config = dict(
    n_layer=9,
    d_model=256,
    n_head=4,
    n_kv_head=1,
    head_dim=64,
    d_mlp=512,
    vocab_size=2048,
    activation='swiglu',
    norm='rmsnorm',
    norm_place='pre',
    norm_eps=1e-06,
    positions='rope',
    rope_base=10000.0,
    rope_fraction=1.0,
    qk_norm=True,
    attn_scale=0.125,
    bias='none',
    tie_embeddings=False,
    parallel_block=False,
    init='orth',
    init_std_qkv=0.0233,
    init_std_o=0.00548,
    init_std_up=0.0233,
    init_std_down=0.00388,
    init_out_by_depth=True,
    optimizer='muon_variant',
    lr=0.0131,
    lr_mult_qkv=0.5,
    lr_mult_o=3.0,
    lr_mult_down=3.0,
    beta1=0.95,
    lr_head=0.00881,
    warmup_steps=101,
    schedule='wsd',
    decay_fraction=0.688,
    decay_shape='linear',
    final_lr_fraction=0.05,
    batch_tokens=32768,
    seq_len=1024,
    doc_mask=True,
    train_tokens=129600000,
    steps=3956,
    dataset='wikipedia_en',
)
MLP neurons of a small language model. Each row is named by its layer, matrix (gate and up: input weights) and neuron, and shows model dimensions 80-207. Each number is 500 + 25 x the weight over its row's rms, rounded and kept within 0 to 999. Numbers have three digits each. A neuron's up and down rows have the sign that makes its largest values positive.
After each neuron's rows, "fires on" lists the tokens most often at its 100 highest values on Wikipedia text that the model never trained on.

L2.gate427:534477457480473504478499471506491512518481493487493484520531537503472504494521485509507541474531494488478513490536490471531503537493470509490505530486492503492486507480544485499541497506504515512491493524467536446482528487522484469494492466526528500526435461527487488533493460515519500528520486512472511471487521513504462488531466457509491453459538480544512499481527478492539520490474
L2.up427:537470533498475547464462461512485499491494511502471471528455510499509516493490492485553473524464523520526539571515511512478496506495487437446547455523491539507518448505468547513538491498508453478499525506489484520510500491520511524521526482522526487524530470466507524516499522485495495511447552519455480518504499469529515515463446493514486442543473512504521491509497530453525540486527
fires on: " col", "ill", "ol", " /", " Col", "hes"

L2.gate161:526507512471510539544493535474501512492488502496487498466510531478502528529552486532457521411511489518473479480475458486514462525535459490477512470485494484507503520480493475518490529485484528476481499537506494439502506495490490470517463503511487502537513488451503488504535446500534520512536487442475550531506547510511517503488514498485520464512541504512516528531528512467541510513483
L2.up161:544510502504516522493460490500503544498544500496488502529515559507468497497487475506441504479507522483499465451498465507517465483507464474522465505536469480509495484536530536551518505500521481496489512536472491471512481504571516498467482492513482487510526540476514484559488506481505525501523448471514505471473515535493531503516544499515519461501486468478526526479511467515470509529488
fires on: "ev", "erv", "ov", "ars", "ub", "rib"

L2.gate401:523466494450487554509548512529475488496521495513450508490487500554534531523534555501512482472501482523513525513493520490448499532504517476529493507502504555519476526501488520499492482543478514522494541528512511467499474474518486508510535505543513533522512491554484473484439493505543490540517500494467527517498487528493470455484518492513497493510520516502532532487504447469555479519460
L2.up401:531535496545483505525541519500512464488526514492543559470507482509513518551534492503500487487512507500478518502480514494486508527470545505494506511512494514552525490439509473473524507499489469508508548529529515532477531517456509516531517482522488473526492523562484487521516558492545465545468490490505509493521446482523521480476471507495498482501522502520530537490467473482527471500531
fires on: " se", " serv", " vis", "ip", "iz"

L4.gate62:508513554502512489481481491477497490514518555512538565505503537511504528484525485504489501500530530505482487513493521477544480458485505503482492482540542478464520494512518457462475493514513548455456494473482501518491508529510482477501509473509510467492526493498498503505505496446482494459482525504496518528498474484527459507527509491525501550478516476476528485487486570480494515501527
L4.up62:537503517498450493495513493496503450493553514510508481512506483496533490523486490506489537510478549468521485533486501521513497500502492484472492483475446505548509529490468529515458480495493515474488490496507474465471531502497505522489488516479509455454478534506510450523507492476567473508488471513513450505473507491481510504493494555522452481556512478495543507468519512496481518515545
fires on: " R", "R", "er", "d", "k", "l"

L2.gate111:524509545500512465502491520468492484572533518506517487506516486482468495511480534467515538474525494457504523526522555517498495500475464474524499490508493513537497466483528496493508486468465536499513461464503521461477473470488482488480523462441524516493485541527472502511504497476507492468518470473509479486522494470520518515483479498474514492531523503532502548529493552488517520491485
L2.up111:442524489498513488500466517464500532470497465473544570478486514499550442480503471478473506507510558516502473497533505435501500511530487505517519533485510518478450548551518483516489472526497488502491454498450527480492494502478506497475573507535480497522527495520496482519510491516531504484432530504518513461538504508511477526496519523515508522511529492528550451483507527477478503509499
fires on: "ag", "k", "ank", "od"

L2.gate69:526527482503485442500510554531493501468543534526488535460516534488546523497506501491456515518473549466481472484555496492467549517480528483485496486500532481486517525531509459501530451508450507482504464468514523506456537526487489468488534513516452476471484477443517537468540498491478489523509514501451486507539497511536528469488513508488514510492510540516521510517478482508476544507535
L2.up69:534506529488513471449507489502523480434483514528505456502489520477507494500521503515480518497472547480540533500500489554456492559488496480511545475474483473502494495515509503521525512506484522514503465512534449572468554463512472470510492496538515499495502506469495497489466469552507456537493484526496498506521497477504498499489439510470508531505520483517520488487490489523512541504533
fires on: " d", "nd", "d"

L2.gate228:499484454494482497507505511524514527466475491529486539478543549482532503479483504528496498487536453476479512501520490520513459453486518501456516507520520510530479485500501504493522498541480473466536480506486519499503528465502488518462493529493508475512500495539527483565522487530504536471536477452533424480490517496479490488495525537543473496522492464470487489494484495488548489484478
L2.up228:514505497499542566495499532512509515491514477518481528477480522509506504530459508504491476480503467544522568503515483526524484504524512507510531491525530503502503493475536484506488554469444536503527482478480499499480520490471465506510524521447511463502529508503473471508528464443486500456547467473470465482515505486508528504473521514487495503478488470532419518503510514479501480537490
fires on: "k", "ub"

L2.gate61:473492544487489485509527541459542536510515508440555521494499492501479483525511467501499510516488555509518490442479504508500480525514491479460508541536507527500498531529502491523553495525523494550501520533516562525487489519484458509542498466477551517493500541504485498549466482496503518484504528523502469534497514519466525515509458497527494474506488494508518484467497487464518466499518
L2.up61:502506491523515528487526537520505485534515446482500483474480506525484513513483448517490498493488475505506511504543470468489512482489498502461457466492506502492488498542553486507525505546515508513463502499504519524516490548506464529446539499493504472510470517491542476552451521513518507507524496515510514506468529480516500486472530536498537474499506504525564480524494493501500478524494
fires on: "ite", "ive", " Gen", ")", "ack"

L2.gate184:534503505489508470538490489509481515574483498480514545536495505491490533521488515465481526530566524512521541514497509438510473492480481479528493553484515516511547486531486514492499449512474483505467458537472515514507524517486516472499493516490487517451498461460525469477480429525497520489496502477493518473498487521517475493531480562512450506503511455472470474486544482476484494521506
L2.up184:445516496498508524527484498471476482489473507517521459514522498484526490483512468513517505510482446512457508489520476492503542505499532522490480502505489498485524410481511589455500559494498542464469475418522515488500475449524527448543464491522506481518498485489506528507504504445508515444498477497521504486491533500464495500520492496473521536483524518514511531541499557501514539504475
fires on: " att", " sur", "x", " cr", " disc", "and"

L4.gate315:480495455488515574528526502531477536498515498512535516492500550501488526488522520540536527504519496495508464494497509506531470526509500518486540536524491518512518510515540488437518483477513480469494518509480492481499503523526546492529437488470457503554537485504559514483456530523508494509520485556485542511476523506504519464465463434525545521488447548514499516550497447484517489513478
L4.up315:476484463512506474532493442487505473498492457475510464490496495543486518532532512532497504471520520533519478498476503475505485506525519485498465565487514527477454538506536511475525510494509525493473525485503525528486460532503478465528496495509458491522513475542487534481512451526500516523502558501547506499499503503519488496502479492517538552538497477516514517482470506518493544485543
fires on: "h", "or", "ir", "ap", "ov"

L2.gate253:501488479492504504536523498501470524468523496519505482489479550493474504509520465510497498490516554486498500499459465492486477527523471504518481475500500520521514485529528484470476506543487506469448534539526541484513502495503459479436508500494482533558506504500524511462482481483530481460470489485467487499511513510514485510478437490543501448461515470473486533480521458508526479505493
L2.up253:507539527494461528521520538507519459489491516549502470454503545544511515501512476481490539484521512483482513504473509493504525494499431495508465516516509479540532471557501511512471487484471490487424501513509500514491516499518467500458501463545502508503501496508483490520528482503514467500485482501502502498455466508536492481491501506500506525473548440501478550508493458508483524526516
fires on: " v", " serv", "erv"

L2.gate6:450458495521484506511471498533491516462545571511488495512517501518516524531500504491487517451504484484502490529488493499498537545531515520493438511519516486534496524463519559489493532470506510526514469468506509473555472510440488561506453497525507485512515471449496496510508509490457472489498518523457516500455518528499540461488544506482489492531519534521542504535458490495461497464489
L2.up6:530536499495477469535459528499460473493498529478486535508537485479494549565515489527510492503457523481506466505524497474507477500539541513505500483508525518516509499535464492483490475522449480519499521481548497518492481496499474520494512517518483508486483536470477536471510498489526486509480515541528490515544481480538498500515483516487460493498501514531452508521512498543445489479525
fires on: "t", "itt", "od", "ied", "ed", "ay"

L4.gate423:509472510481508528481468537508462529498483509463520524482483467528496441529480483484501535498514514485525537512472518485504508485553537538475498536495519521462533475483502508512512525505501504467471478498509515509516487494500482509549480496523485470504545578482501529472511532492517546456491521520525530515489508456531500505492508495501507517475461477534505525526554531478462444464498
L4.up423:503474494493525512552511484457479537494470475524510508528505515532459483475489526491506520498500529516452499492486509541497413508500493452476504537476487510497518546524469458541519477489503499466473514492554490512500479453494472534523499505540508476525499502516452531527473529521499488503556464505537477503458516567485481503495496463517514483547504514514513473464491477510540495509481
fires on: "a"

L2.gate423:535473525493471497517539504520483492533490527507544467521503456482515510480515490533552464459460531520519473491518509490493476485510512482508481469477528473531541439503512471450500500514473474506494463480516535474526454501498495518493504525516496505507499505498529453487476526535501540471517509514476524496480493512481509519503475472465479498503536501475534498526478449480506494506507
L2.up423:504499550474476516511517528513503474514505590489534479516490463478468510542500499536543537504504498522485476503473487538476485497530550524505462502484506463495490464464491520454513498469504530538447495472491529468503453489462510475546518524496450490501481485503518496478523519498540535521507505489482507525483484511506521527505504518504504473512496501499519494510502488491488492516482
fires on: " rem", " disc", " leg", " main", " str", "ep"

L4.gate453:454494497547513515533500517543489492526503472514493477495518470501527494450506452518529535513464487536509519552498476504463542519533509529483506477497506490505468430518479525493513463508543498528491492475499517552498484504523518488517464491479514500488489470524477517495500518504510513488485492458515540496525510516469535496519505506485495498508487518490551448489524493495527504516492
L4.up453:542524478484532498484493510501469504462490516456504558481510491486504534478496479499501466503498519493519504472498487491457520520472516496541509529531496501517475469474467480510548469518453475499505537526521474514459478493515493501444495501512509538472487483467509516460498526507489517536529536515482529446509488506507515524513528520494505470516480513513533528444494500509490519530502
fires on: "p", "ome", "o", "u", "uch"

L2.gate134:539490572498515489502492501517493510508527515494519478505524503512502504468495515497505518445467486471500520489509501508497535490525551558489546507505517535517440487533483528466533495495511543492485480471480490496501493515520467505510560486475498510518516468500527488491541517494514519506493528462487466468566466517511469487499489493493508556569485463541492500524495509511479472478514
L2.up134:502481498535502509517471513514492494482485461505515509444503500504487509488532503508473474516506516481522480466513460529540512500521512556467501471509498494515484450492494496483536527496534563501499517528457454512503492554529469520510514478476464501536516498504530511484509480474495476526518500483507520460531470536556497491463466549498486496523497525559492469500504479543507505480521
fires on: "ff", " eff", "aff", "off", " resp", "p"

L4.gate466:500494516513495481483481484569502486465534474535478517512416498524501475517509503502494517487530510507498521523517467498518507492510516509441513496524552493465536475508549524521502475491503518472499473497522474469541494507480470523459479515495483478537526481488493484494507455553514509509486482458511508480470412460484488504489502493471492524503517473481515519479495484519496515466506
L4.up466:516488520549579473505541480531522476550503533459510480527486513450497581508461510465474516458487515492486539502484493509545499507498506490513529488503505468506490528491464504464492541565552527481518529484532459511519493495488476493477539504446492500527497472503469471535542484502521488480494483513487488540535511488514513511505486526526475495491468486442470541540527499498484464502497
fires on: "ac", "m", "ver", "p", " resp", "om"

L4.gate204:471496479485467525499457478525487514498512513493494471477457530510522497497515508543512544445474511533503456561512512467511510486497480488464464520479498532447489485515469454469497513504530526476452493495465523511512499542498517491487492511507508487506502483494494525463493556469519476488512479493549519520528490496467470517523553492514499468569461506523518500559505488467483506510473
L4.up204:467525469535500532490501447512511480471504503497513478476485536472499500509541497526563538446481529563518459512537476498561486526488503529478445520478470485452489504456491534502512510497469525473488520500488521527518505539509545515462496472524517488486511519538512479505494511498501519471514496481514477483499500513456497552504500492490546459486485503499532497481495510536520474564514
fires on: "ag", "ir", "ov", "rit", "anc"

L4.gate107:509444484472456479542506484507494520505490465511501551486495491465541557493504450548498478480506497484493450519517510469458468518514518494509492531508465523491501514512514514532501513522509460488503463487486510479488497538519497485459560512466527461466456499553430477500498490479458506520507501452511523488524566517534498478484507489486517496491524493473473484503500509531548519478491
L4.up107:487492508463520509548439405492494542481497491463514504487496494511503494504523479475482510467539496514489508488480498500461496519491482481493483527457527505529503513535484545487490502519468447514508500493495458519486523513522472490509519462438481511509474493534463473435523487493513465466490496438507503448523503490534461507477515528516505495498545492546472544469480510505552520550503
fires on: " wh", " Wh", "ub", " two", " to", "ish"

L2.gate379:520462487524479515496521493520527497495491483538496497481490500484475528526548473501471451519510519528496502539473519458495506487462479555492438481505511477493522510499526486474487500486534514503505500484492503518477487524490467527468503530472486478496509478510478524497531513528542497457479512525477517532543470483516494480493509497478495567513497511499482538513547518485518491530491
L2.up379:520496518519551490491508509490487497496503477503572511543512484513533472508470491485507505513447490498486474520516460507456517509495464458489527492486521484521524497441506506523514515525524519500489509502508481532471501483475486501499537463473533523550497484520492461538546515548523478478516532517466475487487475488490437499524453455496488474509455501476518534425553521503544519491456
fires on: "ed", " bel", " is", " conc", "ained", "n"

L2.gate50:532518538499508509509523481556512509525476551502489481460513500541491506462482443498463500514485480504535503482522523508495519466484526538511535518463470482434503511512511490498480466480447487479486490505443493462482532492523488446427508509502448499483509488495480476514501511469465547512533486514466503504484495491469525519487495527508511534479537521495503478494515478497484468489514
L2.up50:452474501471487504478479516473496531453486509503504500525466452492492495498495471503512529491501513540503482485503497540474524501470520511515489490528512493455491487497475509494467479493494486519462490532450488442507500500557465471465516508527464514544512471497469496493454543520456475507495511528491526518458484483545483483519470501470484528517511504508536462490520480477448556462505
fires on: " 14", " 18", "ven", " 17", "ist", " 16"